Part of a small language model's weights.
Architecture: LayerNorm before each block, learned positions, biases, tied embeddings.
MLP neurons of a small language model. Each row is named by its layer, matrix (up: input weights) and neuron, and shows model dimensions 0-159. Each number is 500 + 25 x the weight over its row's rms, rounded and kept within 0 to 999. Numbers have three digits each.
After each neuron's rows, "fires after" lists the tokens most often just before its 100 highest values on Wikipedia text that the model never trained on.

L6.up395:501556475488487517485523509500518500484492558532521486491488511505530505485470525512488525515514508469512519478441483480469486480509526550452528501489489430555516469463511496500455500514535489486499501504485452541496532543486543488480515491484464515547499490467496476481481511472515499514498496492509495488520506461492484496515524506462483486503545481571500503527467542468499484540518505496470538507492499514532510517519499513466483543474464477490551536507468509501519490500476460
fires after: " ", " \""

L4.up538:437513471520460497484475494510508486477470490509528470466528429488500491477551508509479498497495446463485529501489514470508532511499523447455484497537551502492469504461508516491486502516521495554530476472504460542514510497545485476519497489514519505469500500497496518509515507466544494544508493544492505477551492526515474508501496475528550535533477475480480514494526475498528461491501545517534509526502523543494501490517510497509460522537520501497489518488475546467524474499524516
fires after: ",", "-", "|", "."

L8.up583:514547508508460520519519498500512493505449554498503528481512507495486496466533520512509510488504533467516513495501503436496527515488465483465534503487508492529525498461550491508522526497487501529499488507481564486514567486539498489495481488552468491517477502490455507448504488521471460480476547537544471493494481486506482507491550502508525434476539509514528486491478501497520485505464493481508510515493507514512491494483439494525469500469515461496497501450451507537525500495500539
fires after: ",", " K", " L", ";", "L", "18"

L9.up472:450525496495483499439532499516520487510506494522484517515440504494483475507518516530498495492457499537504474501491511494472444474522497519454501502523519539545467523512519494491507509474507507549470526442521495519550533518482510511511529476447525495483508504476482527504501514490530473507505464470463509601523489496501513522485531485561477502493538483480503471499498487497494456483526468503521508475463523498511496496497479507531485502468541499520495478442501498478536493510526490
fires after: ".", "^{", "lo", "ov", " |"

L10.up545:499502537520437553449526557468505434507491505484480490480516511499526532455506488512513525493513542484487492484487487506499512459524528519511485536539521501472456487510505556463465473509487481489539474510468463508465476486522493491521486494495500513544475533497489483509527522493530548494503524494433528476491505503482502492512471545485482517545502504439460499506495503500496517526492522487471482505477518529510509497545491512481476513505468545492499484464526486522536505482536507
fires after: ".", "-", "–", " F", " End", " |\n"

L6.up629:540536479490467511487473506522488530505494483532418528537512485493510494481480453489520512434505498501498527504504478495500492498527487499502448480506474548505519483463507520501498495457490490515509479467485520495542506459487497465482483456528534464500502512490531491552520468549512508492495502538469542518478529492486503465497529478466461488525498492475469488512556494513510542508477522512480483511476509547499470496559527533506477517489520515487522511549489554530490516491502501
fires after: "|", "-"

L8.up175:499515491522470524498532506519511479510536511518487473464505447514494491486490472517539541490500500498512521478464511500491497465470531455486533482469531508463470496515488520482529518498507498508547407523546471484488487517482565490483512484500480471507464544475511493517525538487496471533530525521453485492498509488525530487459515518456484479504492496482532553515489559498508465494454534457496506527507490527523502496550511491517477493456505547508525508493481508491474497497494511
fires after: "/", "G", " g", "-", " Mic", "–"

L10.up532:489490512473494501465456456507558483474534447503465502501490504512503491487491485488511506509508496445472499484508468517506499489484517505493513498468475506539487493449517560513513505481543507499462476504446483529552521478536482533534501483535512524526467547489462512489540464506456501528474562519492510506501506552493495550497454516500491494522499532476490513450506504475512476535509480475505465528479494504531540502509479523515463505502503481496540538515488503456522476487520499
fires after: " R", " T", " P", " b", " the", " M"

L2.up431:482513492489485509475509476490519475510488477507471537454520484506510486463487487494518464529469513510541493488491491469471526471522488502461510450519524480501505539518497492547505497488486525518547514502494507465476475542525501464539550470497481501499488482469504506523530537490511520495461518503471457460496540524494486477532517548540527482511549511513540456487543521491520453507531481480477548534515507509538524480505502514545516499492499507468493540484460471489507455478548532
fires after: "\n", "t", ")\n", " serv", " con", " former"

L8.up160:521502514520540496527484487518516492494538517497500511521463465528521476511534481492522500495517488494520477501517461477472448487510473449479505497439478448495491526541513501530493490494488538521480467532525530473521521470517475488534520510539467473456478532471480493470498516486489480500494484535530471509448501519519461476479475495498480479505542551559459526478510545487500509491493522464497537483494521523484532504503494501532481485434512496504492509503492481514491491462568519
fires after: " C", " (", "\n", ")\n", "C", " c"

L8.up611:490532478501480534509457533512532526526504552549468528526504534530519480451538486488486508464515550494499498482481513471473494514519491478496505501496571481521457487492496501509508442487521541482488518507485457519500527490478478490464477517497473467524479487478489509488523503518462472500522520529473485501458466466517497510528495483448487476501519538499528487522512526495501533538482469502490494491491472549476476510531494508495502564483497468481552489500475445463491499459505493
fires after: " g", " D", " p", " c", " f", " l"

L9.up165:485506501487502467514494493527518511466433525503497500474515534489535466487523470520487514505524534494511513524472483512478479481524506525492557494509530474530460537535469504534435490470509524513477501496527515521518526537494482510517533501459455453528490491484485508488524511482525505504542528489527482530474496515504482492537476516464493482480572531522453480461537518452543512465472503482492544483501508514474484511524493471493515527437492497480512531488472503522504496492506467
fires after: " "

L6.up483:501531489559455526512490517510517480512492499480496513478539482495499524472516506527524519520525503513486507483496503502491496498478508491505515516502545501500446513496531501490499448492471517483527476472500486506500454509516512491526511492481482486500493449524457510555553523498467462495562491495479509531473470482512425497520508497473552511527515497489459473477528492497546511478500523506519497506510467515421519539473511466465530486522449501494503505569455507477520488494484496
fires after: " ", " (", ".", "97", ","

L8.up131:510495493467506461505458458486505497539474545527501469515490506521460515482521525528518512461534519503507474440475476496453528475522486536503487501498508460525482466493497528465499504485507493503501468501486498492488468503524495506499475474517507510520486562505530475527536479476497488493486478483502533485482493529457501509499476464493518507530482501488493505536568505492451492538503529465521469517512477534552542495546437517526489528479497492485512531439508473521492544465494484
fires after: " St", " Ch", " W", " Mad", " F"

L10.up460:494505497505497541464481506517520522481513479509487491490453468539535507502487495488474520494518508504510476489534488470525486521509507412510456507493482509497473439539521473466509482485493546525474532510524456480517489487532500507472524490570478551534459511526480504489484530504495499516528487509478504489513524541498499516467498506469498508510506491491549534480502496459505472507464465482490529512528491522449492512515477515551453539473531513537497505477494547454517522509509501
fires after: " ", "-", " rele", " dis", " rec", " |"

L10.up626:465532477525482559513440462516499488525492561520480515503481490510500538475537494498486486444520509461492486465516511514473504495484514552496537483508530494511494498509489525480480478496545484496510495459533505496480508498503488525518486465505515510483510556495522465534529518510470506518521528522493486507476511502483547500534495488495499497525527509474474540521494508465463478487486490474501462469495484561502500528586511512493496494477498472489529516454472462483508483440533464
fires after: " F", " K", " H", " W", " Sh"

L2.up525:481534507513496478442544502505540451444477501485537508506478502508492500498500517550483465521572485524464489485471517479488497482513480497511488495506502506498470500518469517462503520508534522535531494434495435528497499515511522509491499475469505484505522451518475515515490499503470484553542456475491494521527476523449546491515473526546537543498503523498535499523509490492480522524504562510511524506489533494506512501472480502481487512481501512520466489456512496480517489477494452
fires after: " |", " Released"

L9.up222:506550509513512533534514474490539483474500537477499514474508514519513506474524493485527551536481486482493518453511479518502500489522478460503478525554494493511474515505560523530454483488503514533493496501524512511518512509484505426500528498492475489515446481503482504506518531478486532513507471485525518480458518551509495475459490540518517478497526516497504426519527480518448485483484458526535503460472467483508519506506463465470529490516516463485503476531490478522500453475494478
fires after: " ", " |", " ("

L8.up570:491527490478520462513449477506515541485510521508480482512536494534488550474475484521510536467500482465473518470475460468501486524501545509555520473505464484465534488491487525538527513498474503523510469498513503499476486485495502479495485493532493517531493561483506472519478455501499480499466520506544530461471454496448459459499487479481463502494502514481513529489521510491468539524548518497512493511490494487486531518476499521486476504470511476537533527497515468507532469477580494
fires after: " D", " was", " R", " L", " is"

L9.up89:518545498479497509495512532507519494509476514522497465517479484511515449471491499496523510501516523515528506490481472469520464469534509532484510509472481496516496487486499522533505507473520545516519505484518487483524493540455543508503522485487452476477544549486481495471474492522454501488486502455477451517490525490464474466459497529526493511532508483506524496506542518500544453482480518505522556485517505566520508433521469501472504521518496497549548553493456475499522503518490487
fires after: " s", " c", " p", " g", " (", " S"

L6.up357:543531458545484524494518518521515463504500476497435508524535488491560500501512465488538513449512521447525542480510465506516463502509473528475499461493506542517538467472509459481520451465521536496521508504496515520527480461495533495521480453484485484519551547464519508490502503546500512511529536474462488480532511483496524449519523494444496474500515504502487508493504488520523515523496520480481540464488512529503511504535520491492521494475500507539516479515478527522504498504492511
fires after: "==", " ", "\n\n", "|"

L4.up138:525516500507515532484505520495495499522475510513472479479506500498475507489491494478501541492483517484488467478498499469500492481488471541508521493468501451494473521535518499463507474520495458482490473553495496464492537518476515513533519504492484458502511488522475508492491532556496508502555511459484505492486515489536467493499511485481530477498509565500529485499495545463482499464505467484472455528505510580480493473566539501472510520456497461542556506511436497503530494472522517
fires after: " ", " (", ")\n"

L10.up259:522551480516513501511513532520532513509446518465521522487491497537516492510487451505459533510485504533490482491497526469496458490513508473502506493487483463513455541497516526536490495485553515531491461498501481505500513518465487533467512476453458495492530530480495492505454487526506465522540486500508491572503489517494473465512481508494505512488551452500502503482486503442508533456465520494461528507487493561488501502521499525496534501482503528508491554459508517477537471505521458
fires after: " ", " ("

L8.up174:496509491524518479506512514511537459501501515454485532513506512509522534475520476508479486511534500507541516451543489500520526521559476532490486488528459461488489484512494498522503536512486513521549506487541526474482484521523525473499492515531446487513490474494454551486473472497444491526488481522517472457469435520482483505538437535464512501509544525512490489475487491503531517500460510500522518502465465501477539468463469503502502488450498474506515520507506480510520466482516517
fires after: " W", " L", " m", " is", "8", ")"

L9.up283:475526490504515551480496492499519499509480541504437490504513483532531498476513504523504509516460468507445503507478505525512540477459508491531511489528518446538430458511482479514493516479501528510496498484524509462512485509520473529537480450448486493512542516522495482493519515507454492498515509525479562478485509502536496478510476476473486498534534496507490542512538542517520470534481516522535467466526476543479507492514510510493490497493505479487518493462487425494506509499544509
fires after: " G", " g", " D", " sc", " B", " d"

L9.up23:503528491476484498509478487514504495491487493504468443492518494500481498497492503461475555502536525457527478466487491492470527475526486505485503637520489502503452502518504512484473477480500492491514445493514497521540460485522519478542498472528486496498541484505469502554522505496455454494518493494473478489449487519517474472482520528514491521515521493490448481526527501485524465475483524484515488510499518526477485496523505467493519493479473474528502510488453499520513538491520492
fires after: " (", " ", ",", "."

L8.up283:487492479507471547490515540508501495489518483513469508509447482491472517493502494460495525528465520509506482499526508534478501492500556482525516494529509491494433512545488503563464462506481475522552484480512483467513490512459522477532534525493500512506477478518480541500524507534477495516550476519474482478501497469550430467508544516477487506505505550503488500519488556517497471483481477496534511512494516510487507507463479497486502498488481521509453514475502508490469494431555508
fires after: ".", ",", "res", " |"

L6.up215:491508541540492474508479490524541474469498466480533489461522517513514506488482460493515455513536540494497498478506488477473532481481476494491457489480511501497439498489486508528531530484522514516460500514500512527515516497513463428542478510496495505482464536452496482504520516532495514526509498519457464552499483525490486503485489516497531512499498536526496537478524497489526440488515521462511507528513527511503583543497487480480439490537508513492531509504522461478515511471517481
fires after: "″W", "\n", " /", "°N", ")\n"

L10.up233:517534486480505461479475454491526492469482444502468519518472524546502503457517494490534503547510550489499494520465486492481498463513540506495500501496516506545479482491498522494495499499534524520511466480489484545481475514517470519562532464508502492529507558504488509557503505527471462482514567483468500536485499483501488464527478475486483470554521499482488528446475521482512469502480524505520525471479501513480476499535512516540511509505488487481468482460476510507538538471494485
fires after: " b", " the", " a", " B", "B"

L10.up469:489510499542498518494501501521487476493492497510498532486496516468508485444489494511491525496456477461547463494473507494512529470527489491496467493548454507505469464524484547480471514493475534507504522457463479489487482507476509498507505487491507494515510518519471488559520549486514569513551531479469493488500473484480439483491535500517517513520513518496481517472535544527517490505525499521518490525461520506464491491549484455498489487566481490501490574474501498513524466511518467
fires after: " (", " \"", "-", "–", " the"

L8.up176:486509509496489492524449499500519472526520525520467490522488541481509503464487569502540505491501506470517513466488522551484510479489543530491497473476493526506509512528469527491495532494551494501536492456548482499468531497488499465485477508521481523474543514481507448481506470483500494489481484482474495502477468479509540464471504451456496498505504538499463519538508547466458490496509516515553502544494502528549487506525481518492509485468467497477507468455517470504516473447469493
fires after: " h", "h", " ro", " sh", " K", " H"

L9.up10:548522485506519530506554514512506495496467516496472518500498457479480467488414517541527525504528521474515444508483528497486509510485487491512529502504499456506523483553476487499466464485511519517493461483523510480517511510500512531496511514522525546513513458494493507532503543482531482526486458491487474476484456483475486485485587495509505489501526489516500516503452489489475504507472467536498468480494495533498462482518506508486533534479466528538547511510463476476532459503509493
fires after: " ", " (", " January", " April", " February", " June"